Weights of a small GPT-style language model, trained from scratch on English Wikipedia.
Size: width 512, 4 heads of 128, 29.1M parameters.
Architecture: RMSNorm before each block, rotary positions, no biases in attention or MLP, capped logits.
Training: a variant of Muon for these matrices, 311M tokens, 9498 steps.
MLP neurons of a small language model. Each row is named by its layer, matrix (gate and up: input weights) and neuron, and shows model dimensions 48-143. Each number is 200 + 20 x the weight over its row's rms, rounded and kept within 0 to 999. A neuron's up and down rows have the sign that makes its largest values positive.
After each neuron's rows, "fires on" lists the tokens most often at its 100 highest values on Wikipedia text that the model never trained on. A number after a token or word is its count.

L5.gate168,209,189,214,180,201,155,194,224,206,166,189,204,171,217,178,211,175,193,217,212,233,222,173,200,180,211,195,171,203,188,197,209,184,223,185,188,230,198,221,205,218,196,200,175,229,179,212,194,175,203,208,222,179,196,170,209,221,220,169,192,196,200,161,192,189,210,197,233,175,181,216,148,178,173,189,192,196,233,166,179,237,193,209,194,232,177,197,191,228,194,203,198,192,192,223,215
L5.up168,171,179,222,196,184,204,224,218,226,242,217,208,200,210,189,241,147,193,197,214,201,204,188,229,232,198,206,206,208,192,180,215,173,218,186,226,190,203,196,180,194,217,197,195,199,168,183,187,221,203,172,159,199,205,197,198,219,226,169,206,161,237,206,195,169,178,186,176,190,212,193,212,183,181,220,198,175,172,203,185,201,219,226,182,223,240,167,189,195,230,217,179,216,198,200,194
fires on: "\"" 64, ")" 18, "'" 7, "s" 7

L5.gate1341,207,180,187,217,208,168,192,214,231,210,210,208,215,183,202,209,200,177,218,170,198,185,209,228,150,179,213,211,149,227,186,174,189,210,201,185,212,181,195,181,229,204,194,203,193,171,179,218,243,189,208,189,182,188,194,209,178,194,181,199,192,214,210,211,187,191,214,232,224,176,246,180,186,202,212,169,198,147,218,208,164,217,216,201,205,207,201,193,181,195,176,208,169,173,210,172
L5.up1341,206,197,185,212,203,208,199,172,202,188,207,176,228,207,210,193,213,161,204,225,223,172,180,188,213,226,231,203,193,201,186,194,180,200,173,188,219,194,154,229,179,204,209,186,158,204,182,199,235,159,238,158,203,202,185,201,190,205,204,201,176,212,202,206,192,221,192,154,220,207,224,195,199,190,192,183,191,199,222,224,192,176,177,196,205,204,204,194,207,202,193,177,190,193,204,184
fires on: "." 61, " +" 9, "n" 4

L5.gate167,209,188,207,220,175,174,186,229,233,190,176,182,234,213,185,184,210,223,204,231,211,221,236,181,177,224,191,210,175,243,226,161,207,213,207,175,217,169,183,215,231,220,230,196,188,229,191,202,191,192,209,183,224,195,207,231,221,205,199,147,228,195,190,231,253,204,234,232,205,202,249,152,196,161,208,198,162,205,216,228,182,192,209,194,211,169,189,182,167,206,182,242,190,190,198,184
L5.up167,198,180,205,163,224,250,220,210,202,220,216,199,191,187,171,235,217,178,168,190,156,193,181,172,194,216,174,222,184,247,202,206,193,208,231,196,173,189,192,209,237,207,242,205,185,205,205,197,204,209,211,222,198,195,211,212,165,189,185,196,230,194,215,184,200,216,171,238,168,183,176,198,170,240,211,222,192,175,212,207,199,183,173,201,219,206,206,193,172,179,217,213,194,199,221,218
fires on: ":" 21, "," 21, " qu" 14, "—" 4, "-" 4

L5.gate248,175,191,214,216,185,182,166,190,199,175,186,190,172,183,222,202,182,223,236,197,237,180,197,187,185,216,192,207,221,218,189,209,164,226,194,201,188,218,193,175,185,180,188,153,188,173,223,237,190,196,221,205,194,187,238,222,170,200,184,195,198,202,188,182,205,196,177,171,214,182,160,193,203,212,176,217,178,192,206,224,216,195,190,211,186,202,176,166,162,205,208,187,188,212,187,239
L5.up248,223,198,212,207,189,194,219,237,205,172,226,223,219,180,221,196,197,171,223,199,206,187,208,226,235,167,209,207,178,185,193,174,198,229,233,217,191,185,192,189,169,200,205,187,159,217,188,197,166,216,249,138,216,179,227,209,210,199,194,196,192,203,192,212,210,196,220,213,195,186,209,253,206,201,197,212,208,195,185,205,199,205,204,197,221,186,194,203,210,199,196,171,176,203,214,171
fires on: " and" 51, " or" 17, " |" 6, " for" 4

L5.gate5,218,217,199,182,222,172,170,215,245,172,209,188,220,180,192,221,164,214,180,161,239,184,228,205,164,250,185,180,212,183,226,218,224,204,178,197,208,203,212,208,207,208,187,215,213,191,243,218,214,194,189,216,199,203,251,223,196,196,206,192,190,180,217,208,166,196,180,182,184,205,184,188,208,206,196,204,204,215,220,221,171,164,199,201,222,207,198,221,182,206,216,189,241,196,231,230
L5.up5,191,178,199,210,207,196,239,205,218,180,221,172,230,175,169,215,193,243,197,207,195,149,220,219,148,162,181,195,198,186,192,239,192,203,189,172,227,172,204,226,180,185,187,214,215,226,204,172,186,232,169,167,172,230,241,223,196,225,210,186,206,213,194,188,201,213,223,221,199,196,194,194,182,190,207,232,233,207,195,172,197,193,162,213,200,212,199,225,217,208,188,183,207,199,230,131
fires on: " co" 38, " Co" 23, " Cha" 9, " Bab" 4

L5.gate1332,253,175,178,229,223,186,191,182,182,188,217,210,194,220,174,208,213,204,234,223,181,211,200,178,197,183,201,176,164,211,221,196,188,188,187,222,193,190,195,193,222,188,236,196,222,203,202,207,237,217,180,159,222,204,187,213,214,201,184,203,212,195,200,207,217,194,215,185,150,204,236,179,197,208,203,175,190,235,193,185,182,180,188,260,198,178,242,248,218,182,204,224,189,212,218,237
L5.up1332,200,198,217,199,237,169,240,203,236,190,186,208,189,202,205,226,179,193,206,196,153,225,200,188,215,197,189,213,181,203,201,204,196,228,221,205,192,231,208,183,176,199,194,213,174,185,186,205,206,215,214,210,182,184,182,197,209,210,182,270,211,201,203,212,193,184,206,174,178,182,220,222,201,183,190,200,175,191,234,180,186,222,225,202,193,180,212,210,207,216,214,183,216,173,198,199
fires on: "," 75

L5.gate763,208,181,201,200,198,188,228,227,182,211,214,202,163,194,185,205,193,191,189,186,205,184,195,208,194,214,230,225,158,213,202,219,196,194,232,195,212,201,214,206,196,220,212,207,215,232,210,186,176,195,223,192,188,212,204,216,198,210,192,161,219,218,221,191,172,185,205,208,214,179,203,249,168,213,198,211,233,175,230,205,196,186,229,224,199,195,173,198,195,171,147,192,199,163,182,201
L5.up763,198,216,209,230,200,213,185,198,202,196,190,171,217,188,183,237,201,172,195,210,198,190,207,205,225,195,171,208,178,204,193,170,207,221,200,189,221,214,211,191,223,157,188,175,233,228,187,182,214,211,203,184,209,188,215,193,186,185,220,184,217,181,198,220,185,193,195,179,229,176,212,183,214,207,200,208,202,164,187,166,191,192,216,212,178,199,177,211,235,142,191,201,195,204,181,227
fires on: " =" 76, "=" 9, " |" 8

L5.gate633,223,212,198,214,219,226,219,179,222,236,214,207,199,166,210,216,205,229,187,193,222,200,180,190,194,226,211,199,204,218,193,182,191,198,212,147,238,170,175,193,183,181,220,208,204,195,173,200,219,173,191,195,225,173,198,210,177,202,249,204,186,202,198,188,204,220,206,198,196,130,184,187,194,189,225,201,181,190,209,194,188,194,174,201,238,176,228,215,183,236,186,199,181,175,230,205
L5.up633,206,176,195,215,195,206,215,156,202,207,213,253,216,201,178,212,210,212,166,201,196,197,203,183,231,177,164,205,142,188,183,189,225,180,185,189,188,239,192,185,218,212,183,217,200,191,214,217,158,211,215,203,208,192,181,217,220,235,180,177,196,184,173,206,222,197,177,203,188,190,247,171,198,191,248,162,203,219,246,194,173,202,265,226,207,206,224,184,218,229,220,211,201,178,210,212
fires on: "," 25, " (" 22, " |" 14, "." 9, " in" 7, " =" 6

L5.gate95,219,218,234,209,243,231,191,206,206,176,178,192,253,178,198,222,210,199,211,209,228,202,197,196,175,219,178,191,179,216,185,198,214,194,186,203,196,184,189,194,215,208,199,183,192,220,211,214,153,223,212,172,214,200,225,194,249,197,195,178,218,260,211,153,186,187,230,183,194,211,190,193,246,229,178,176,219,225,215,220,160,186,196,233,207,212,203,222,180,193,178,185,231,205,198,211
L5.up95,212,201,192,211,216,191,223,169,199,188,194,211,222,194,207,181,213,166,193,166,211,225,211,225,207,200,182,201,220,190,199,212,192,216,215,227,188,176,193,234,190,208,204,182,181,192,216,186,212,216,187,203,200,247,216,224,243,226,217,191,220,185,214,202,176,220,206,252,203,198,225,226,198,238,219,205,191,180,193,229,187,187,215,201,209,211,185,199,194,220,154,183,175,178,199,211
fires on: " out" 16, "," 16, " in" 14, "-" 10, " born" 6, " By" 4

L5.gate13,211,202,177,218,210,193,221,195,196,192,212,232,222,167,187,217,195,205,213,177,193,235,189,190,202,203,173,194,165,184,154,202,164,185,169,179,193,183,167,204,211,212,183,192,219,209,232,212,222,229,220,193,210,171,196,205,172,168,171,210,215,210,185,167,169,222,199,197,191,195,231,209,222,213,204,169,185,175,233,195,204,203,236,244,203,177,202,208,206,198,219,225,236,189,179,196
L5.up13,208,180,201,201,210,190,189,225,205,223,259,182,234,180,237,205,190,197,210,196,212,237,206,174,211,202,187,194,196,189,163,204,156,202,148,207,206,195,159,199,195,190,197,201,215,194,205,195,202,212,189,229,210,205,181,177,235,183,210,202,227,185,211,151,169,179,215,181,204,226,192,232,219,202,210,194,196,197,190,201,193,192,217,209,204,165,201,212,173,172,203,186,223,206,210,220
fires on: ":" 63, ";" 8, " /" 6, "-" 5, "," 5, "/" 4

L5.gate570,214,199,170,178,204,183,186,179,193,196,250,198,198,225,192,166,211,197,160,163,206,220,202,189,224,170,195,209,202,198,190,251,172,230,183,205,181,193,196,196,239,200,210,201,188,242,232,205,193,233,196,223,209,211,229,207,220,186,206,200,209,186,190,210,177,193,192,184,177,209,200,215,227,202,201,172,206,170,212,199,195,200,191,192,211,210,168,193,192,213,182,184,244,219,215,219
L5.up570,246,197,215,225,194,197,195,163,153,206,183,200,190,210,183,225,204,233,226,228,212,227,168,225,214,242,155,188,144,188,190,227,197,178,196,208,160,178,224,167,206,202,205,167,172,237,199,196,197,207,184,194,223,188,218,206,161,183,215,195,224,165,226,237,166,207,228,201,240,188,192,228,177,189,229,162,209,177,218,183,156,238,206,181,180,199,191,207,188,205,221,227,198,209,220,180
fires on: " the" 60, " The" 16, " his" 9, "s" 6, " a" 4

L5.gate1255,205,216,223,165,169,189,199,196,228,225,210,209,193,205,191,214,192,215,201,207,185,230,206,207,206,202,187,197,214,191,200,176,230,222,208,218,205,213,196,175,182,215,188,179,210,225,219,196,222,207,193,242,200,185,178,186,179,201,175,236,211,196,217,194,206,189,210,185,208,212,149,176,199,169,218,211,179,202,230,168,187,187,192,211,220,199,173,195,171,192,207,220,210,183,247,196
L5.up1255,183,184,223,192,211,193,198,173,210,189,228,239,183,191,193,207,203,184,186,193,196,220,215,198,211,221,182,232,198,206,190,173,184,215,176,237,221,186,200,178,224,212,207,184,209,194,204,209,229,173,173,198,193,172,227,205,170,182,189,201,223,159,229,200,229,223,226,213,200,206,171,177,186,218,180,181,218,196,164,202,184,195,183,196,184,146,238,174,209,196,195,230,189,198,218,181
fires on: "  " 98

L5.gate49,239,198,165,183,222,212,229,221,211,216,209,198,186,226,219,211,205,207,197,179,211,191,232,226,174,171,189,204,185,194,210,194,232,198,235,188,228,217,189,215,184,216,227,200,209,229,215,154,203,187,180,210,201,220,202,200,196,220,202,200,178,198,184,171,218,209,207,215,246,193,215,199,201,234,237,210,205,200,212,211,206,151,223,211,186,212,188,170,191,215,180,211,195,205,191,160
L5.up49,211,187,192,206,177,201,178,233,173,177,207,194,213,202,206,219,169,178,212,219,207,217,181,212,192,202,172,236,199,209,196,235,186,188,195,171,228,212,214,192,202,192,234,192,200,199,199,207,220,156,228,201,224,181,217,195,196,207,219,207,181,171,232,222,179,172,198,187,217,213,215,190,177,198,224,237,198,179,190,198,189,174,211,191,178,205,212,165,190,178,213,206,215,213,218,191
fires on: "." 20, "|" 15, "=" 13, " US" 5, " chart" 4, " |" 4

L5.gate1111,218,212,190,191,228,192,182,203,219,176,201,190,213,181,192,193,229,201,180,172,201,223,229,193,181,179,148,176,218,206,172,180,208,180,185,198,202,196,186,202,193,226,201,220,199,198,194,201,222,216,190,196,184,193,197,191,195,231,197,185,207,180,214,201,182,217,207,182,152,213,185,237,206,167,226,216,217,202,218,225,214,190,248,157,215,193,236,169,227,182,190,186,184,235,188,232
L5.up1111,231,184,199,206,189,181,178,218,224,210,227,215,234,214,212,186,170,168,201,209,168,203,169,219,168,209,157,193,205,196,167,190,236,208,234,205,203,225,159,219,197,173,217,170,171,197,196,204,213,202,199,227,213,204,178,201,183,197,242,157,204,180,204,217,196,205,202,207,188,158,211,192,203,213,221,188,208,198,218,196,190,203,216,219,209,180,166,228,238,170,173,241,195,204,193,182
fires on: " a" 65, " and" 9, "," 5, " in" 4

L5.gate103,163,188,186,215,195,205,200,210,198,186,178,216,194,224,186,171,207,209,186,179,217,169,221,247,192,211,192,226,193,237,209,188,194,202,197,161,208,201,185,191,221,218,211,230,163,163,245,206,201,202,176,194,185,194,208,179,159,213,206,160,183,158,218,212,160,203,211,204,199,201,230,220,226,205,202,217,223,186,208,165,186,187,169,208,228,229,177,244,192,253,206,197,176,181,205,208
L5.up103,238,228,208,203,179,178,198,207,170,171,201,210,172,182,161,196,190,231,224,192,223,206,180,193,205,207,199,176,218,206,214,193,219,188,193,166,183,197,172,179,194,232,210,212,219,159,177,210,229,231,175,190,225,217,219,228,223,211,203,201,218,183,179,201,201,193,237,215,219,191,182,188,218,189,202,209,201,213,216,191,214,165,158,179,195,208,204,181,238,203,201,208,193,213,177,211
fires on: "\n" 17, " of" 16, "|" 12, "\n\n" 11, "," 9

L5.gate387,210,245,197,216,186,157,222,214,231,228,187,205,246,196,209,213,192,191,218,187,210,189,182,223,198,189,232,191,152,230,208,200,180,195,175,187,192,221,199,215,246,174,210,190,213,166,186,225,181,195,203,217,203,190,195,212,201,199,181,190,218,201,164,204,179,217,213,209,194,177,200,214,228,181,216,190,220,162,218,191,224,203,228,186,238,206,197,211,212,181,227,174,196,206,236,192
L5.up387,239,168,202,168,190,169,186,216,184,219,203,189,216,204,174,206,200,194,200,217,212,204,208,190,207,223,212,177,170,212,206,198,212,154,190,198,209,194,171,191,198,185,180,177,223,196,176,199,170,225,202,188,209,212,204,224,189,181,185,209,157,205,181,189,199,213,198,150,227,178,185,193,201,223,184,201,217,157,176,181,197,191,202,228,207,191,174,215,207,197,246,189,177,244,209,172
fires on: "." 58, "\"" 16, "\n" 14, ")" 5

L5.gate110,195,202,230,205,201,153,213,230,209,224,189,216,181,182,199,178,227,190,184,174,210,237,215,178,184,206,205,217,201,205,177,191,203,188,233,152,192,188,190,200,192,190,194,179,160,216,181,183,217,166,170,203,188,216,160,238,195,179,227,196,203,212,174,195,204,205,198,213,156,224,224,211,201,196,219,198,151,224,207,223,199,167,185,213,233,166,194,205,189,203,190,235,165,227,177,180
L5.up110,190,222,200,187,231,168,221,225,201,158,190,206,225,213,171,217,236,201,169,185,199,225,183,221,197,218,232,184,208,210,187,203,188,192,173,187,187,183,194,185,160,188,211,205,180,173,177,170,199,202,183,202,213,169,166,207,213,170,193,157,206,213,157,185,213,165,151,217,193,240,200,206,184,175,237,197,174,209,197,232,223,173,147,215,217,188,206,205,194,200,245,209,181,233,186,168
fires on: " was" 45, " " 13, " were" 8, " l" 4

L5.gate1054,241,173,200,232,233,199,202,173,217,194,204,224,195,191,202,192,203,221,203,217,193,201,198,215,188,191,194,211,137,184,221,186,206,224,152,175,185,245,184,220,166,175,167,189,217,199,196,185,194,194,218,215,186,214,216,178,208,190,198,203,216,200,217,198,223,221,223,212,195,187,212,230,218,182,198,173,172,174,195,214,192,179,209,208,211,207,174,205,217,196,203,195,162,222,209,225
L5.up1054,216,173,188,225,207,167,186,178,220,190,219,198,207,198,219,186,208,237,216,174,234,229,203,223,215,203,216,236,159,241,200,227,201,232,202,179,197,200,164,217,172,222,215,179,186,181,207,219,177,202,201,173,184,174,190,220,178,183,179,151,211,213,181,217,185,240,182,234,199,202,192,206,196,209,204,197,201,226,202,227,234,218,270,198,257,179,200,200,180,189,182,226,226,213,203,195
fires on: " in" 41, " of" 14, " (" 13, " In" 6, "," 5, "In" 4

L5.gate105,211,226,205,192,211,212,202,212,208,198,217,188,199,192,181,216,163,216,190,151,197,181,212,217,211,178,166,202,166,185,173,206,213,205,213,182,182,195,236,194,215,194,199,216,162,177,191,195,205,177,178,210,194,206,191,177,180,227,169,205,164,186,214,197,179,207,213,213,201,233,203,213,226,180,206,198,242,209,209,207,191,203,208,231,180,201,175,190,192,199,210,187,236,190,209,174
L5.up105,195,190,221,215,191,172,214,194,196,236,220,197,200,227,213,206,189,224,188,207,208,201,225,185,202,213,198,197,215,197,246,190,204,178,244,201,252,208,199,209,222,221,200,165,201,200,202,219,218,192,208,208,198,197,236,200,207,196,264,168,228,164,218,196,174,176,187,184,187,194,185,202,217,195,176,217,181,179,182,196,202,188,167,225,213,197,205,205,225,190,192,206,202,262,208,208
fires on: "-" 43, "\n" 25, "|" 4

L5.gate830,203,189,204,221,221,209,239,225,258,206,190,210,194,194,203,241,188,207,179,222,171,210,211,225,184,187,203,218,173,202,180,185,201,206,228,205,187,179,195,217,216,175,222,190,176,205,210,250,172,214,186,215,197,194,195,178,199,178,217,198,229,211,218,179,208,203,191,172,190,211,208,203,214,201,216,188,190,206,206,219,226,178,229,194,231,192,172,167,188,204,205,166,177,172,220,186
L5.up830,209,205,232,240,189,212,216,175,222,186,186,175,249,199,159,191,172,227,221,229,193,223,184,197,163,174,195,198,141,194,202,209,211,228,213,172,217,190,213,195,173,195,194,157,195,189,234,202,212,215,222,230,192,195,195,168,226,213,182,218,220,212,210,198,196,215,224,216,203,204,180,243,210,188,175,203,215,234,195,204,217,187,194,186,200,221,190,161,213,204,194,222,227,238,194,208
fires on: " was" 26, " is" 13, " (" 9, "'" 8, " were" 7, "," 5

L5.gate10,208,204,201,213,170,200,193,182,212,184,206,210,193,158,183,197,184,186,190,203,242,182,189,196,193,208,202,213,197,241,234,174,192,210,197,206,200,160,200,182,172,225,245,214,163,170,192,202,144,147,148,185,202,229,248,222,226,207,177,210,220,212,175,221,188,191,206,198,215,180,224,193,246,199,217,186,228,206,196,194,204,205,185,232,239,175,182,205,222,215,197,182,184,191,200,231
L5.up10,207,200,192,203,207,220,221,186,196,228,188,211,197,212,244,215,162,213,208,168,218,174,183,185,182,174,191,168,205,205,206,227,177,124,174,249,206,189,212,198,190,232,226,196,214,225,184,216,178,191,201,167,215,199,246,258,210,191,198,170,180,185,212,219,182,170,217,180,216,210,206,192,180,208,245,195,234,198,208,202,247,182,202,188,215,191,212,177,205,202,206,174,250,193,187,216
fires on: " in" 85, "In" 5, " In" 5

L5.gate181,205,215,194,158,193,212,214,215,211,211,241,234,194,204,228,217,225,183,234,230,212,209,238,172,200,176,187,195,206,192,201,196,191,202,185,204,170,190,182,196,195,195,201,202,211,197,199,230,180,236,175,200,203,192,166,229,215,241,210,173,223,189,174,202,237,208,194,207,179,191,196,192,183,187,181,185,173,216,231,188,220,169,204,186,219,158,257,181,168,206,189,221,217,189,201,217
L5.up181,196,189,203,209,215,171,186,163,187,205,204,223,165,179,191,208,212,186,201,204,181,197,175,189,202,209,168,213,218,176,211,166,201,208,207,183,206,201,192,201,222,164,202,193,194,162,191,247,202,170,220,213,159,186,173,202,205,210,216,163,210,196,218,203,196,176,158,184,180,181,252,218,171,210,188,183,195,235,167,221,208,198,176,196,198,184,221,217,207,185,195,232,200,189,169,206
fires on: "," 95

L5.gate653,207,184,240,160,199,191,196,192,202,189,221,175,183,209,231,186,191,182,209,181,155,200,196,189,196,198,209,189,245,185,223,167,202,177,198,200,205,185,176,208,208,220,220,148,177,233,202,175,181,191,194,213,171,177,187,220,188,213,182,176,206,199,198,200,193,205,203,189,185,193,195,176,178,131,211,171,217,189,243,203,176,179,187,220,202,160,223,211,206,186,191,196,208,178,200,199
L5.up653,157,228,200,200,194,172,189,219,181,209,194,206,190,172,221,206,200,174,176,185,165,187,222,242,232,232,182,187,177,172,217,237,190,199,206,236,194,172,177,239,172,211,172,188,199,191,218,211,216,196,195,231,202,183,207,188,174,209,210,198,201,218,206,222,229,223,176,195,200,200,208,179,205,192,192,187,190,219,192,216,207,187,197,200,212,216,190,206,214,184,201,216,184,224,197,183
fires on: "  " 100

L5.gate946,209,196,184,198,206,229,206,171,186,166,199,195,208,187,210,177,182,202,182,223,182,178,210,170,149,203,196,182,219,196,200,248,217,189,197,203,210,188,183,239,197,205,209,225,204,204,225,225,203,235,201,190,189,194,217,189,212,211,180,249,209,171,174,179,210,203,184,174,224,195,179,177,176,192,220,208,184,164,185,192,191,201,187,199,213,180,223,155,220,205,191,187,216,223,226,173
L5.up946,231,172,201,208,196,213,202,214,221,165,196,193,208,208,200,187,203,233,193,200,181,182,216,208,170,206,199,192,208,178,180,266,218,204,203,184,218,207,221,213,216,205,193,201,182,161,177,207,203,193,220,176,187,203,216,215,193,176,210,193,217,179,191,199,197,168,204,191,171,191,200,178,177,195,202,200,186,223,229,173,205,164,195,176,172,218,193,194,200,170,169,226,174,191,236,159
fires on: " co" 43, " Co" 26, "co" 11, "Co" 10

L5.gate126,232,229,223,189,207,153,236,211,224,196,211,181,205,224,176,194,203,209,254,195,178,189,227,234,169,207,175,183,203,174,194,202,186,202,168,246,190,172,221,198,209,167,189,207,178,214,179,197,220,176,160,199,210,226,194,203,177,188,214,153,199,213,171,184,192,215,178,226,220,226,207,198,239,230,223,185,188,194,229,186,180,228,224,208,177,210,208,199,174,190,196,190,205,220,199,276
L5.up126,219,178,217,223,207,211,232,214,217,232,185,173,208,182,168,185,191,163,203,204,200,242,232,206,219,176,195,204,207,209,238,206,194,217,183,217,154,182,181,214,185,217,198,177,191,175,172,198,168,183,185,177,238,185,183,216,210,211,172,209,205,213,206,207,202,164,212,242,214,171,223,228,180,214,211,209,212,213,211,181,169,180,195,216,216,204,198,220,174,223,208,191,211,200,224,183
fires on: " |" 88

L5.gate447,163,190,179,192,211,221,194,229,190,211,220,186,242,204,195,222,188,204,191,209,161,193,187,191,199,245,182,187,179,175,160,215,205,209,222,200,187,203,176,206,200,230,182,206,187,202,171,178,174,222,186,201,193,241,176,225,190,197,241,214,217,214,184,174,160,186,216,229,210,215,198,209,214,180,188,233,200,204,174,191,203,201,191,214,220,214,173,207,187,179,139,189,159,195,234,230
L5.up447,202,191,217,174,193,197,202,223,205,214,182,222,192,204,224,193,182,163,181,164,212,216,193,208,177,208,241,205,192,222,170,167,239,197,213,192,177,191,200,167,204,194,171,199,181,222,211,189,218,212,185,197,183,199,199,210,194,208,227,221,226,204,167,209,206,161,213,211,180,207,221,194,189,197,199,216,227,164,183,182,189,202,208,203,169,188,234,177,183,165,193,183,155,202,195,230
fires on: "t" 34, "-" 21, "\n" 7, "or" 6, "at" 5

L5.gate781,164,223,227,234,238,203,183,242,197,171,200,185,197,212,176,181,181,202,174,226,210,168,183,217,202,184,200,190,179,194,231,226,184,223,181,202,163,209,174,184,226,201,185,195,212,197,185,181,152,188,191,187,176,209,191,166,226,205,226,204,168,221,184,178,190,216,195,177,221,191,178,208,189,187,194,183,162,165,224,234,203,231,182,218,213,216,193,231,195,202,205,200,229,193,200,183
L5.up781,201,199,213,181,226,166,189,196,196,184,204,170,186,224,215,201,245,231,191,192,205,230,208,184,219,264,224,177,184,191,219,199,188,174,207,171,198,177,184,193,177,200,150,203,188,198,218,216,223,221,219,207,205,215,185,187,217,192,219,195,218,176,239,199,195,210,196,190,204,191,203,215,214,220,215,173,217,201,207,214,204,186,227,180,224,193,222,236,212,167,215,209,203,192,235,221
fires on: " the" 34, " The" 17, " (" 10, " of" 8, "." 5, "," 5

L5.gate643,213,214,203,207,162,194,240,224,213,207,198,195,172,218,188,207,203,198,221,176,193,199,234,171,159,195,179,225,175,216,195,186,175,248,189,208,172,212,225,219,212,177,178,198,195,212,192,215,186,191,182,217,209,186,208,215,176,225,223,199,238,188,196,190,187,221,226,194,234,215,207,195,208,169,202,185,178,241,205,218,194,215,222,241,211,182,196,195,185,197,210,199,204,229,219,231
L5.up643,213,197,215,202,178,177,233,208,264,200,233,208,199,191,220,216,212,239,185,202,171,191,197,207,193,225,208,179,216,202,198,222,186,198,227,231,218,192,251,222,183,201,165,202,193,216,165,160,245,198,191,177,182,198,173,211,212,211,192,159,224,208,227,223,181,216,209,193,201,205,196,207,200,172,189,197,236,232,187,220,190,188,208,173,197,240,193,214,184,219,177,202,185,205,178,228
fires on: " |" 89, "|" 11

L5.gate735,213,196,176,191,252,184,219,197,215,207,251,189,227,196,193,184,225,191,202,202,186,198,215,190,208,226,218,220,223,186,184,237,205,227,180,182,236,188,224,172,203,197,179,167,219,219,207,198,206,173,192,248,173,210,186,162,197,175,191,196,218,216,216,208,194,212,178,212,175,191,201,173,249,195,273,227,219,159,211,188,179,170,208,225,231,185,164,199,191,212,184,173,221,165,262,193
L5.up735,194,220,228,212,166,177,219,186,188,199,190,213,169,181,211,229,198,193,216,188,188,225,215,201,197,231,210,229,160,155,227,186,179,225,220,170,182,202,200,226,232,183,182,217,200,216,193,202,207,195,191,213,183,214,203,208,203,198,193,229,201,224,217,198,171,184,227,201,198,195,219,202,175,249,199,200,204,194,200,202,190,204,193,222,203,193,194,170,181,144,233,192,245,235,213,201
fires on: " |" 43, "  " 29, " (" 11, "|" 7, " the" 6, ":" 4

L5.gate385,222,191,195,199,211,199,192,191,245,191,203,199,202,210,209,214,228,209,209,193,210,218,170,186,194,204,195,180,180,194,194,195,177,216,201,191,177,173,235,213,198,173,217,186,214,174,164,224,203,187,165,202,162,208,151,215,201,190,167,198,275,205,237,211,197,205,230,212,184,196,243,204,203,214,209,172,222,215,216,212,201,167,170,190,224,189,195,214,220,196,208,187,213,189,171,215
L5.up385,188,198,166,174,246,218,172,193,223,239,216,196,196,215,224,187,199,210,212,201,204,226,210,201,182,200,203,211,209,170,219,181,172,158,186,192,219,200,195,179,220,195,201,258,207,197,166,195,216,200,194,173,190,201,202,200,220,159,206,206,225,199,184,216,236,175,212,190,197,240,218,235,195,221,182,194,212,230,209,225,179,211,159,201,218,173,205,230,222,214,187,184,170,193,209,210
fires on: "," 93, " (" 4

L5.gate42,219,203,214,187,201,171,203,223,197,174,211,239,187,228,180,185,203,187,198,226,231,217,206,199,170,190,207,239,229,203,193,204,205,186,214,202,178,181,188,165,198,142,200,190,203,203,206,195,189,216,207,201,200,166,224,185,232,223,221,209,184,181,199,224,202,219,188,221,195,230,172,198,205,177,192,248,216,206,192,204,210,185,178,195,227,203,210,217,212,197,215,151,187,213,240,206
L5.up42,194,202,249,190,199,170,175,205,193,185,200,253,197,223,192,217,187,251,204,200,192,212,160,213,174,191,234,228,204,261,194,225,177,172,203,194,188,188,215,209,195,195,208,190,194,195,188,171,189,224,250,198,216,181,220,220,203,223,199,189,170,184,239,235,202,190,208,211,193,222,215,206,246,199,211,209,173,178,157,209,204,230,199,197,222,208,183,179,241,202,200,174,201,184,204,219
fires on: " the" 28, "'" 14, " his" 11, "s" 9, " her" 6, "on" 5

L5.gate37,212,192,238,198,221,212,215,207,212,149,188,171,183,209,182,210,196,223,184,212,233,228,184,199,204,201,217,230,164,232,193,200,174,213,193,174,174,222,183,209,207,184,165,206,210,188,172,234,187,199,214,228,200,182,195,208,205,257,206,208,173,187,196,163,212,222,223,237,181,202,189,216,202,213,229,189,204,186,219,204,180,198,171,186,187,196,193,189,187,215,179,181,229,205,194,181
L5.up37,180,214,213,156,168,205,254,178,230,176,172,202,186,236,212,216,230,170,213,216,211,185,188,204,197,228,202,198,190,232,183,212,226,198,169,168,207,212,207,217,221,195,236,209,202,233,200,170,196,240,188,197,201,186,189,236,233,219,216,171,209,198,203,216,207,176,182,197,169,199,214,232,177,189,206,161,203,207,152,177,199,179,218,226,197,199,226,213,183,201,184,182,235,185,186,212
fires on: " the" 26, "s" 17, " his" 12, " their" 5